Weights of a small GPT-style language model, trained from scratch on English Wikipedia: MLP 1024 SiLU, a variant of Adam for these matrices.
MLP neurons of a small language model. Each row is named by its layer, matrix (up: input weights) and neuron, and shows model dimensions 0-127. Each number is 500 + 25 x the weight over its row's rms, rounded and kept within 0 to 999. Numbers have three digits each.
Before each neuron's rows, "fires after" lists the tokens most often just before its 100 highest values on Wikipedia text that the model never trained on.

fires after: " f", "cc", " En", " con", " ad", " rel"
L10.up974:496502507487507513501501457495487502512512511519498459493517486507464505443508544508498489461532505557503508466476470529493467496458514510490492472531526477458495501520484506550521491463528523486490515511468477525536532475465539506488528506487487486519511491513503535489477519486556493437496538507437514494512520479486518454503535538503509524509519448503488484477471500475512474498489

fires after: " m", " N", " acc", " an", " I", " M"
L5.up175:474510521502462483487469478500482464522471501503453519542504510479533497530509513520501521531531528549500489467516486539516555487536487546498475493498492479457509501531474496468505508523523473510494525461477518484531557538503526504499492493502535477527521486517499459490509510520477541470509491487475489477551505490518515517468484452535456511522514497576470499540486542507513526515484

fires after: " ec", " m", " comm", " S", " Comm", "s"
L3.up716:522519525498478483507481586505516546527497533526502480546485465545521510482521501467523505539509506494480481519504512504516458529498501507521494520489478549535478492506504526502485482498549507495505487550520495508525551571470474491535473475495444499517497473461475538484504488478507529471507511500489435492488509497505450438495496511474495508496523472471545498459512532493496523489537

fires after: " sim", " c", " con", "on", " sy", "og"
L8.up886:505505496501503503511474507478533533454516535533484495552473502524522561490519520505502503539550487557475515534524437520491498519476463484494500468495464459538468493485525523533491481514490536506479496472483478543480482511477478508499499519527547499466511482508550491506502493508494502512498492494479496486517480499511565466473514477502496508544556537500495503495498491456521479481489

fires after: " B", " f", " M", " b", "om", "im"
L5.up163:496506482500536526500451541485485507508562527503523488509518489496491539499505482511509504524534477491464492454503492456489463521469533525447500496495499489484527498531497521534524505517465492462504515531500490509465489495525453539489518538486496554491493502533477504488493520503483540518504534505524471529468475520490538578472501498543505525498475475503456538520481513561516532498538

fires after: " M", " S", " A", " Play", " In", "m"
L4.up484:465484452505524458453472536496468537537547555491486505522496489521505496520499527525490511502546476524544459487503455536540526516494475501469503463520463468493519505502517516496543531514451530503447477491484463538476491536503498452504491497519557511515480535480486524489469499506500482489525490499526505498471512515495497517519510528475549548472449455504515492470518503497518498484489

fires after: "p", " p", " P", " f", "cl", "f"
L18.up698:469519521481458482495463523496492490470494475456522514458469519488543520500528483487506495479493494472539509518491493524503525452548468500451524480451533464490489471493491491524506504504510484440504528483476531452472507476494465530480486494467473505483485492491470513538529518447492517514502474508496563465479533526499504447514503491472517506466530491532522460485506514456512509510495

fires after: " Port", " f", " t", " V", " con", " L"
L10.up706:498487481553485530474508490475467500489491467556536514470491449533457526525490456514503502452514520476491519459545452492480489525473526468513490503511540489505514513484507529489488524459486503493485521549491469501530490499479526485506521473449509500503495498555449517501474514544481484494491476475465550494509436510484509451520493491521543478471506498509514511503501494521466470515473

fires after: " B", "b", "\n"
L18.up383:480484530502515484517471533550488481522488496474550503526532473480543496478490543494562495484518478511500528510506480508519521517512529530509514552509444558515525511469485509522470525511522484477516531482482552495532516467486534500486526477472486485532479531439503463512524525493523494553497454492511534467519521511441520473481497486474487477518493483540537477466492491509493513510498

fires after: " w", " m", " f", " s", " k", "er"
L9.up293:478527451528462559498504484465475484532551475527498486512507546517492484509519527522507488505485491529478510549498457476524472542520515517501474506494479467548510507515465513516456527520523507499516509466497482533506498512454504542506531540483523490477496525490494532492510494517468508469500451497449508504494554534533522493505501477543477511496527483548521507509516536522559463475509

fires after: ".", "A", " A", " ac", " B"
L8.up15:487475497483530518486499554514510485513497531503545507547489544494505471492506498508515491489477508530503551510467531523524499511522471553514497476474460476494550508523555485496490500501487511491494484500491497518519540486492510515486473482552511483532495511503476497466462486501512480483499512484481513520503508492524510540470488513536487507484559549466530487480437477528485501483541

fires after: " m", " H", " n", " N", " s"
L5.up401:498518471492497494493477563516491493539484509472519501486485530492510521518497549476496495538504516546463474461492533519488542507518495473504479525487484494446524503510508515487435501489499461474496465496515542510482525474503536520473510514476503508508524520512505503448512486526459555478505523493469476514504551467493482457478495499513483491500512491520467541538505486536516469488484

fires after: " d", " h", " c", " p", " acc", "C"
L3.up866:472516513504499485512531530491504459516524494505485495477481522495472486527515478500489507515506539480521524494520499468536521560498484461506447517471472461525448504492491489541514504501505509523521457443495524518482478495462497442503494488497533562499501528487530545520561477513527511504498545498457513507544509552485479474516491502496486515517523494496494504477492475479481504506544

fires after: " P", " G", " h", " R", " W", " S"
L5.up702:514498545513496527516468493488470495518518490485505499486472470507507529478513526496508507516476504482481520458453490484507498504493507486545486516513489509502487510501510530501463494468419552502487467540488499467451521502491518476497512468473504509490503533505512562520508505479486524485496551494449476486545505461503489481482477491520479510481494458478464546525504558521497483511483

fires after: " b", " de", " (", " O", "he", " B"
L8.up931:513482520520518472504494560472478480503526509511482503497468556487506509494498517499544513505509516501473493518497553497479488504535488547436484476484466512501514496493518488514504483514534507514510539487512515490492499482534509504495504441473472481535501406485465491490444491473502496469508478513548513521471502483515495505466520507522522469481547510497486539509488454539480483470491

fires after: " h", " con", ".", " H", " r", " s"
L14.up154:499511455508493458539460552523520499525501496510500464530524523534499505514518517522439514507452513514514447500498514538552473517502503499466485448498507501534493509456478509543491461519531514499535505525504504456546508467534474517517446478560474458492519525509458453454518460482472460511498510479474493505454516536510483500522490520517515518524476538503508472468447482506496503492471

fires after: "4", "1", "8", "6", "5", "7"
L9.up998:516529494502500505485497566498503475528517499504523486491467513498541519504494555500508525515495492513513461522475477523510540469477507480519495504498515507461497501532503506486495501536501455504494485472517509540476529472538499513511499514458467473479462459511453501492530483506543467530497519478528492572452512506497508506514492526502510485459512490494556524487482543518487476479479

fires after: " B", " ac", " b", "B"
L8.up384:460478457498523513507517477487508437524527522497496498504497499514484485488500509497513508490518556508474538480466526522536500499493556517541501531457455508486521508504519495514498507518506474500484481493476534495483545457459510462515503513537513478506488511515530502528514475533535484501496469492498586504484519489484488558502508547470499505508493529487514512515467466512488481508490

fires after: "2", "1", "0", "C", "3"
L9.up695:514498503509555470446502455489499503486477466488509539495520515528492516482474528485498488468518489503489463498459530485489478497486523504485500528524531513468524499516463484506524519493485521503489460516458478523510540486472543520493463488495445482530482486538475451496491531485522479482503489479481507491530509511501497540503518509535491482481492460472486525501429461496473502513471

fires after: " f", " p", " m", "w", "j"
L9.up835:511493465494521498446493464450525514479525501496442566467512545497496500459517479498521493494450511476479487484464550495506456519486522516472498506502500502514484506501480518493493526526522568472506509512487498504549473495498514484505509506507460465544491483489518512494498510479513487479503469490458501486493503489520530543495519543525492489527485480547523524502462507514516472535480

fires after: " E", " C", " de", " N", " n", " Lou"
L5.up566:509496492516491493466506532523491441536497504489480510514453496503509489490511486507484493584505499485490492511527499487472527443502469547468488488492468532518465502484474491496488498519501506518516447450516513485492512563467533483492477517437475478524513548505452480558509461460486451507499481488513528485554522486506459542481488459483492476523524518529492489503505488476508456494518

fires after: " B", " b", " M", " ad", " p"
L5.up474:539505486489500525548465487493475481507505508490496478491505503519504526507515557480507481503530467507504505507523485497513463520509483523488536481517493516547507505506506473528544493477464469471459469499505525464446528548536457515466484528525512519483483568516504503500475489530504509467494514493516495510543526498511505547485506505489461513519505474417481484541520504498536529490485

fires after: "3", " ex", "2", "4", "o", " c"
L9.up643:493475504505517515484510466493498490532513491493488576524518484511489522502498490547505518504507485529500523476470505500547513538445534521495486502552503486464452511514502496513489555497496523495493506507495485502448521486456486524531486460465472489493511497513484471478482466484520488495501551513512536480478535505475479489492515472573513473506524483448490490473433467532467533483495

fires after: " |", " M", " b", " P", " (", " m"
L18.up51:523463515506483548521466489461495536499494518511516533471459470474555484525508518501488522506508528504533463540499474560468488524523491500473482471499519498497484510462495476461494485480514519499476489501521540474510471469541468520541472501496482498566505508497499487517508517473509521542492512488484499480500525513502532453466456477496477524526494579484501493502416521471496488464529

fires after: " A", " de", "A", " O", "ou", " g"
L8.up905:502514522494509498481526535488489489504517493516505512500476557473518509492482499523504484460501498516501509469499505549525481476544535497494533460454507508496495498508489492487507488498497491497535501486497487539490514450526509472485507509524477484493480487520488528491495546494501477532506527483522482520453505520517479521500511441503570473477509507468510534507481501524463460508522

fires after: " f", " m", " c", " F", "qu", "4"
L8.up840:497473541453488523472578465542494487543515465509522511506507449456493514484519493484513493453538509523505518537524463548500515490462486469495469517501511485461498501515485502512524469533494441511546491487516489506496501528500516491503527482544507499444469506510508519505515522534569489502503570501525447496496490481473543530497476487505475538486477532470535477455507542510469524492457

fires after: " E", " dis", " S", " N", " sp", "as"
L5.up354:521489483510493505482549569513484500522468508486476503516459426513509468539528521523520500510512500522492495523489528480524511479498488459501529517500486456500494508516481457503547513499517436531525498487487539523481498492515503488477521515447509502489473495502478491478525510476516456546496480492520534507561520491510444461491514468534500468514509504470507459517522499495488500494513

fires after: " sim", " H", " sy", " h", " J"
L8.up340:504484455476464506531521502454515460496462497504514553517474463516502523502480474540519490509528517539499531501490491501491462497535512473482472500489454458486521490499502465492535489489517593467498486472527462474513520484504515490491464457505492468505533512485542516504454498476474553545503484505520491533491480519519525396478500481475507531498533552495508494512508522456512525496522

fires after: " M", ".", "cc", "N", " K"
L5.up169:479479532487463477548464555500491528519508465478497486499531547484463495550481453516496501557503485517490476524493510487503539474485502436503456532490547516471439505486511511507510512488539450483488494514458479484456487535535515526443542506508506517524500492540507549561489512512483494523507522471467457502492515489523487491490482463517509496509445514501481533535535439521524478483524

fires after: " r", " R", " d", " p", " t", " "
L14.up304:468490496502494456516499528479488537446546490544488474503503530489524486512502461485500493487503516460439490522479508517519472478532494546461472509484505511519526502500489484534508472468494562495497453463508504502473535555529460481506472469507511487439520525542476508508481531522480506468499488503469472527475533503502498487476527509501461494534494478494474506521480475485530479515523

fires after: " G", " B", " S", "-", "in", " U"
L8.up257:490516524533501505520481503451516476504525501515531538460483534519464525532495481475454504539542515514485523511511558518492508461499474511509489496453516545503488501500437500468465482506460515478513506498508514513499497494458540525500495461535478470530508520501495488529530525450487518512508509501506466529515499467526554495496485479508465500526514509425481485488482545522504472483469

fires after: " M", " P", " m", " B", " met"
L18.up93:514505502520497507537484489516484532482451524483559458473521455469544498481480500442517507492514514507482447518520536526506487485541501532532535495522506490538477515474468510513520511495516474478546522476517506497516480464514494549513510502533478531500477520469491476518516479450517515537484477495484528524454488504481488465498467455532469465463510459423491487466472519470540520523448

fires after: " C", " c", " d", " W", " V", "M"
L3.up226:545501478496506527480523545539519524504536481506481481497484572530467518504509472482532507522456540503539521498490511475532519524490525472547468473462495505556398499474467518465540460493476459461502518512484510505517474516515490488483477484539505490493500474516528504506448538484505481518502507499525502536543495486492526467480494545492512533515496513466544492541501501493505493508531

fires after: "m", "n", " n", " M", "im", "ch"
L5.up568:455461484481468512510495557464487510451490449477525488503532558475500509522495538513515491485474490489556499509485520485515521534491533559517529482505497478548495495510524514504494458508451462463445530504496492494498485488546516512484489499507483480491464513486478520499541504529487487463486490484526420507503523527480555530516520490450523487491499532480466493448462554516489519499469

fires after: "1", "0", " d", "ult", "4", "."
L10.up997:471488506466528508487513493565491488519488519485548444513533471489502493513526532467500516512491516507518503465527542477519514469487505492498512521515500510558501498493507503497521508507455488477511520504506467482530453541529468514485492459492549495495466489541505506515498447528472502522497544495520513449474533490534487498507502557514510488509492503415498494506489501489483512508512

fires after: " ad", "ug", " gr", ",", " rec", " c"
L10.up510:473519543495501532471503498518520510463525458465482529493544531539477515532507495482488483512501503519503494512503510509484519519522466526511533497529487501471540495519479540497481500506551542508463497502508437548517484543527532506529507480497482493471460521508481510465488547505516541505490496527474484497489517502491449483512511480494503513543501491512458537479486493523467540471484

fires after: " f", " p", "f", " ad", " M"
L10.up269:471509444481480500555523502509489508490508508482489501503478504522494521507504474486521508534491528521487549559545465481517494492510476521473530481552542457517470503492509530501475511512523471503520536513487490452467529469524496507517498484520528468518486477521509493498518518464493514513498467498518557502510508493482497438494509500535529478503489507481507486526454478489499489531509

fires after: "1", "0", "8", "6", "2", "7"
L14.up639:523519470511492497532487551485497490481522469475519518518526476482478521520458508506453493453500484495518461493484521476507499495480486510522499520520495491507512493482537487484549500484498517508484486501526545504493463509486488511482505533530491539517518493456480539499533485565510460472502553487521507547449519427512487493514491541498558490525500509511539509522464502474488550495455

fires after: "0", "9", "2", "1", " |"
L18.up744:515476503531481510520501471485490501489544503469483512503510518503529505464517547508467513484466526497475473528499510492512511476489543546516481519472499508509517510488491494533493482579493544459483470546522526466552488436460538490446493549532509532536497497482515471512532470503515498501486461472513476496508523501516515500478478515486478463492500518479540510529511519463518479525490

fires after: " N", " M", " Phil", "E", " P"
L5.up905:541480535491493499503498485507466515517500506454490521498500516495525481484515525489491484494512552516493503491514479518482487525511514477494507480476489512532487492591496462479494521493514444517506501501464504544505557522474496513502501495463513525511529512507515533513502526522469525504498513473514511492497501487499487520483496484515521480536543509529506528505512529505537505503463

fires after: "1", "0", "9", "3", "7"
L10.up756:478472429506536493472485497474502470470477495477532502516525504494533497528474476475438508503496502512481496512535536476481547497489460518495511525517507491550489501501486517538514485515500493485490514520485506462492475479529470522490498527489497546555497578505502475496515484503537519540497511516494513470509490504503527513482512531498494479508509535495511477469489491527488505497492

fires after: "0", "2", " b", "5", "3", "her"
L14.up591:465488498520486473520495567511459445479486507491512516535506488501515525512484496524466506498521478478507457552548464473514514497499518490505524486484529524514541495477502492519482509525461563533534535518550499484579511441495520470545507496529494442512517511480528456487492447466464458513505477518479481513482509498498543509503516500502492512485501509456472485514472475495523481519502

fires after: " M", "N", " m", " sim", "m"
L5.up753:485501452503446491540490574459532484499563496495471568505550555494477456515495509500496506528488498485481488486513529473465514492528507486493523508512542497520474500513491524491510501493527475507507529487466464500484482466515500529487467520473531541500502489555477500512524503509521463455500518520548477475529540511484474534470503483530485497506468506559454498539504527497465517518515

fires after: "\n", "9", " to", "5", "4"
L14.up35:454421519523504449493488520504505477546491512455488490552522529483506499531511510481508478470486513535545503505534486517491518540489460458538509550491474495481442498491503515483464461546545494495517520491491513477544498524534506454473522479501502517482510525492480490507494510480506462481493500493515525467479496422473539511527510487504460481541495469510486497496497486512501536443535

fires after: " dis", "ur", " Al", " Mar", " L"
L4.up441:526484469502489465472497526465523491520488542519520479515487521517502511538506525479477502479443477536530499500450503517516529535518531470495499523504495522522453503502469512501517523467533547540472474469536504483508505559494482503488509538498485525511477506504483511448474443482554475465509530496506489486483485524510476525518490481535524529492515492479512508436458510468479438505513

fires after: " St", " occ", " h", " e", " rel", " Sw"
L9.up967:513500541474488504442480476509497496523470506420493536464524547502502479480513509472485503513507508485476496481534537508470532521504518479469512493458505490494477509500525491501540500500526524478480465448514473522510527507531505491494485491511508484567520483540522512512475535516466491482502492511437463468491440486519479499467491560466498522537505478549483489513507558480542489522530

fires after: " Can", " b", " •", " B", " min", " de"
L5.up759:527503400500493505515513518478462482507502555501502502472501503471501502463493514466540493462498509541486526492540516518501478528526458525478470519486438508548499496519495490538485518498486493489522469480506447519491496524511535487481435492474524509505488514445493468474485488499483502478504482508557537493532497528496483513501503536493487504511513528496478487537506502458451525519479

fires after: " M", "l", "h", "ul", " Mar", " War"
L5.up688:509494482512477512497527486508505482493493491481491614452506534489484480517492536519507497507541486523473483497496497469484505456535564497489473505526471476523448501473498481492515527505553488490470523489509476497427457450472531497475531517489489506517498495506476505563501518474476441489500530506532485515505527498517464447488504486514534494493494452503485529505525504520486550520571

fires after: " hel", " Res", " F", " ty", " f", " s"
L5.up398:524540491465502487506481454537538530497467480499505470526530460519535502526525512488498494457508517482519518547497493457496459496443481506527547491483501482469510497501492508530483500529439440465494500528493510489484511534532451523517471542489508508480518502518470493457516508506509535518496510511511487502516507533480501521517508515456498521522500488467532474483498504468502524485500

fires after: " c", " U", " ad", " d", "ult", " al"
L10.up1006:466483496477496520489506496501504498501505509439524516520577499486507500499461533535460490538531533501486532486449494515498491448537475509519543503519440455498516495546468485513488504511492482497518479492535498552482521526523465486500520489547505501517514515515478539456475493539534515519499507522514489472483533492483472519486508493510460502497536477482521480500486476520536468494453

fires after: " ", "S", "-", " h", " S", " Z"
L14.up564:497525515534459491528449496521505518507522492485516526441480479492510466494498487492498485499494497498483530480540526485509533517506470510513506520483440451543479492462536536524517518519494468481539516478469505497497484512499547500490505516482520493515504587502493508479524504465460534490495487508528475494535518505494492549453515474509523487445480492507519519496493538479484505488486

fires after: " S", " Cap", " T", " dis", " C", " pre"
L5.up190:516492471498504499495520529521482485499542501508473500510494427475483472479499498510518512451424495560527521522497484499520476551518454443495560515515465502522476508517491492536485513476486509516481524546486476518481497488519485516529496523488532535523510453488505502516534515444466422490487485488540534515558471519454505460507511462526487506496488461492509484508505554488485484486480

fires after: " R", " P", " p", " acc", " g", " sp"
L5.up290:519501492502483479530497506524548555467518487503520517515544490548487534534501499481490500485477489479453498523463529493526484471511525536485486510500564518526525501510502515478558526480521537512500512511501530498506489495538537543484517545556481540478513500511503484486519481488482531496502525513469449469497438522481489442523490527477522516537488497458492547489503515497528519510488

fires after: " f", " Mar", "ro", "C", " inv", " p"
L8.up342:525529497475488508434511474505479535501466487481497517524495496486510478468483487528508515505552470502516480483454428519531553529500522490473500484531524489465470500532478491491513516502539486464492473477516472486494516480469472522486472536496518503443499528473492537507547472531501483496500502488431490489451520534518480555519491492484487514486544509527502487501537502476490495491482

fires after: " S", " s", " K", " M", "S"
L5.up139:519500539512418486510491550488515480480515503466523525510494490522471560519491523492530523503543474455492484496485509470511498493518495473514462498511545426505438499469505511484529512493446499504451513553479513492475473529548517532493545551489472541481490555525502524528477506498494540529501510518501472493483493483521493441511533507524514511501496502454466492543518460534537531535487

fires after: " B", " t", " b", " par", "4", " T"
L9.up410:494484476475500490480497434499485488488496492489528532496481434521484501495449539480497511436538485487490530521480507494501516500504532488532510524491473495546541508487489493495570495489515466481490457497527484512489494500475514513491511489504504485539519492442540514479472530551507510504502510474542486510484478520481434545514526527525526487522520487492497531488449465487521506523508

fires after: " ac", "ood", " ev", " G", " old", " D"
L10.up598:484475457503513516504470542513488492487496475511536503478480515490481516515504502483475504462523517506499471478528503465506500488511503521520471507513554501478481497527501503508502480550500430532498453531502513462565502489538508496489511463447478500494509510488541506500493520502500549480491480489497480521478537491535485451505495533516507481511430504476509505468496492515476472499501

fires after: " f", "er", "in", " S", " H", "min"
L3.up479:481455506532537512494521467456481480525494550498500515499513486489516521508480583516494497488481489527533504548470533520470476459502530507492545492527519489503560512451507499489518500483534506476535532488483512491451475519525493527486591500491541468511459530488497482503451520526529525505496528501529539484510530449489502505508506463499498491491480527512512521533501509511512464504476

fires after: " b", " B", " M", " m", " E", " f"
L9.up78:513494449523524500448482505508525465531520450509480513546523506539528534463488511516473483488522487543470483487481434518511471492533494487535550536529531530542494515493473498503508534554496471564471519493477494469503454473463476481527513502497527465488493524524517503522495495504471490528501488492497484540510546487497491468488488506521531475464486494487500461479516529487492440483481

fires after: " G", " B", "-", "ateg", " H", " h"
L8.up693:529470502512496489521463471491463450497484524506489527495501487506484508465472518517461500534487523519465516476532527490507514506497499461543413498484506481472552491508498513466537500536449510522512482550536468490536515497517511502477462544498515531526526492485477488542460476460449510525504482511509484521543510485492545452503482487476501517512511548486483464504454485508475526502501

fires after: " l", " P", " p", " m", " M", "m"
L5.up178:498491496510470518481541522516448453469487565500511527436513548511501510478507496492533499509496467499488514468520510527507496448524490477505470477480482490473499497467506461525534470501525477497549471490468551530466501522535508475478518552475498483507505531531440486549547497499471481509501519509526523505544529488500463492500495508497510508538520506518526505529509465463496468498520

fires after: " P", " The", " M", " J", " f", "P"
L8.up732:500462493497518492479498500479505494511486491534546498470537517485523483463506532490511508478501537423483485494484540513492505541468500471514493559486503512500547509485441506541517551512509516509518479523504523501452522475554510523537515497517511482457524532465539504504517526522548481510510499501513552519484515514506485519530521536498508512462513497501494475483490500530470551509513

fires after: " St", " de", "J", "F", " rel"
L10.up796:489491512494541491485497559464483499545478492493465567475472482500499508479488488524488499535483473503533484486530496497509505488529488517590477516517525500481462510509512514501519475470555525517495494514504481493510498496480525529536528488463476486522486493499499551499493483513494479517509496515449507516494478482529458441503479543531478526485510483541469472512520523488509493511482

fires after: "0", " ev", " T", " s", " t", " r"
L9.up725:529491500513485523522517476501502487491523504481570484565502510487532479478504492536523510512517472478459471465485446525496479557521536529459528489521524513454480498508474485494471443520550478501526518478472504533529489496491474526510529507475469507520484536501506475491481474557528470519499467506524497479509519547499480511498477515509506480504470491518508476508520489529505461492514

fires after: " Mar", "ar", " M", " gr", " l", " al"
L5.up84:490522521503503474519443502491507515467522496518527520469492538507502485484518509469484496515513504450491484538443483482441536498499530484460467478461514481461488501463488537426526510518491507496462478529442527497517496501520478506469500496523462509491462502525476484516493462509484482529506473516473449494502489480525472427530482514523498505536468518521502523514540505528492545491526

fires after: " En", " In", "em", " Cor", " At", "v"
L5.up129:496510534504479491512459513502533567538519530503486486507475494490483461523489493460489484494531497491506525543496525514484513454494451440511563517507545526480542509542503560519466529508528492510500452539519435458477529508519493510528531451505518487500505507516494512493551503517532516470499495484491472515488513491511553544448491492525466540497496473490506506523489455534507514476499

fires after: "0", " h", " de", " m", " M"
L9.up144:471480509512529502475534500464459526490465459459488477549528523496503522498484466497490493490539455522503482547517508490463525533498490506478504503507538539507531501466483490490484498463473536511488528538479453501452479532520498515458474464511514494487529507501494507487440528544512513499508447497489526497515523490504480536457504471519494511483471489482461489554553463493524482507477

fires after: " B", " South", " b", " rel", " br", "or"
L5.up968:514533551487542501496520494491511572529549548502495535533531497502505527494507504541535483483484550511487520462465479469524499466519534497491487489526541507459537503487492495495470505491511484478509515500513510467502499488556511496497496526504517499527479502506476546459445500452513506528499565483541496492504505502508541511474511475495513499469505450499512511506532474500548533512526

fires after: " s", " B", " b", " r", " m", " C"
L5.up323:504489464504450508498473502478473512471468477509478490514482511497505492514516510453529486517456503519519490502503497513511523567508500497547485513465467458505490495516528476528499505481457481491500491493456489497525533458495484426548472495482488521498470483483530510452523510501513542507498491489498535485553501518504485473510513441517503471507481490543523457487460525458475483510473

fires after: " B", " pr", " F", " b", " S", "F"
L9.up593:536523469504480559497497555476488408533502504489490468508500526507523495473525548501491500491517494487490480499475443525540498462507493551490483546510500469462504501467474504529504517492525475537535537469525484540504493502479468478521482574500508539531475509500511480499576541495525508533496478495477492513489471482505560503509499517470527502519514471549473529457485526518519490465520

fires after: " s", " L", " gr", " Or", " g", " to"
L4.up19:503476455502517511495496487522485509470487473493483453470485488518498498485504458488529520514475551491506479520471544517486513478479491463524488511523520454506478496548499508456515511511502464476483457503505536521514527462573534495496484542516503481514482506483523484499487522543450505494500495496535514509488516510479522492478503492533472466441524493542480534496470478471489474550543

fires after: " J", " was", "arly", " B", " m", " f"
L10.up885:491479437505465493475490528452524495477519470517487542516493532484490506505504470481481504476498452456483494486480519484462479558517485478562522540515528508477479509479480487484515503530494488515482500466486538468491483532490499451535501569498477509495517499456510520453462492502503479519507520490501529498507469539512504488508481523500514491467479492538497512460491477509494512493511

fires after: " a", " In", " A", " sp", "un", "b"
L4.up74:515491441512483484499473474492495540496469529487532492540545483493506511506501533517477510504467502518508485475463416516543547498492472504476495518491517478516469495525513491486520466516497483557516539481513510526522541506536510503485473480455506486497511509485438504482496483464516516519496513500507501502524495484491532510491488479490546488473473527541513514472519492496537495553481

fires after: " S", " m", "ric", " Res", " n"
L8.up377:486511510476529513489504452485501523533493491535507457548513559486516451502535524491486500547548511529530509503505547453512479515546505521461538488493499542507483508503522496519477464509499505473513515567545520507514521512499532516509488453517449513498504483483514534511485511461521497505496450480478517492537465526505491515497509496490482484514531523521526512518506501469492556499509

fires after: " S", " R", " N", " E"
L5.up293:539518465488524487533501523531505495506553469513502489477521457469479452495526490509479504531491499517498530512521489517493498500544488467490504487512490519500510494506453468516482516498509504530529487493478520519522463511580484538470507521469500541479524551526480500516515505501513526517502483505547501533510554491487477509474500508517517550505529505499479513586502477529529535524490

fires after: " dis", " v", " Mar", " ex", " t", " c"
L4.up297:503475519507422490484545507532515480472516500487485476475482509466499483524502429513470495438499497552495512519488532467564503541500536539490483495464477466520454500545480506479508510467546520493522494488493468477499519580443469511499534466512510501470530521507479477480507495518518474482493495504497486439524522519514560500500499536514514477456528496466492482467495571475453469470482

fires after: " de", "A", " A", "in", " c", " a"
L8.up1012:496470533481485496484512554525518506488532551523497506509485493535493506516531527458516497442456543491482525510470541521479485479521468549529551512526530450454532497479498491519511452534564471518561496474486492497476525517556499497520495492520543487487503533533507498514491496527503468488500491504532480487472506515467467498491507548537489504463455531451503495498486535524507477526543

fires after: " B", " b", "C", " P"
L18.up567:483488499489500494497488492506497491492521474493533507485444469475546503488517513499475511496459457512515524529544499531518511465543557483507476533531518531480493492434514558451539539503510480479470521476550505465479535493512456505490503499453524519450522499490513493511470465488516482532483469494505541492513518521518519469493493503500464484576486482478508475470441485496540505503480

fires after: " con", " ", "ot", " ch"
L14.up640:518519535544499496528504556502501512505535509543454497482484514479518508510521517506489507493481515428508474518482471523499496490484486512498476509532472476545485505509490534488532507520508494479484503519512492473523478496530485489512494510497479472493565484490464501518505439519494527485498509496516514517449496536459504513506491513510488546496513496492496499512437472495476539511469

fires after: "2", ",", "|", " |"
L18.up991:519493496491483473496486491504503477528528491538495567530461534458531507548537529461512499530499517499479527481533522478514504512470521479488498484446501481477484489503495464472500474484514511464487523466458534465519473471531556460482477460484501500525510508475507523509498468480522584488479482490542506493538526535528491499500483500488473458477503549519496518503535443473486525514495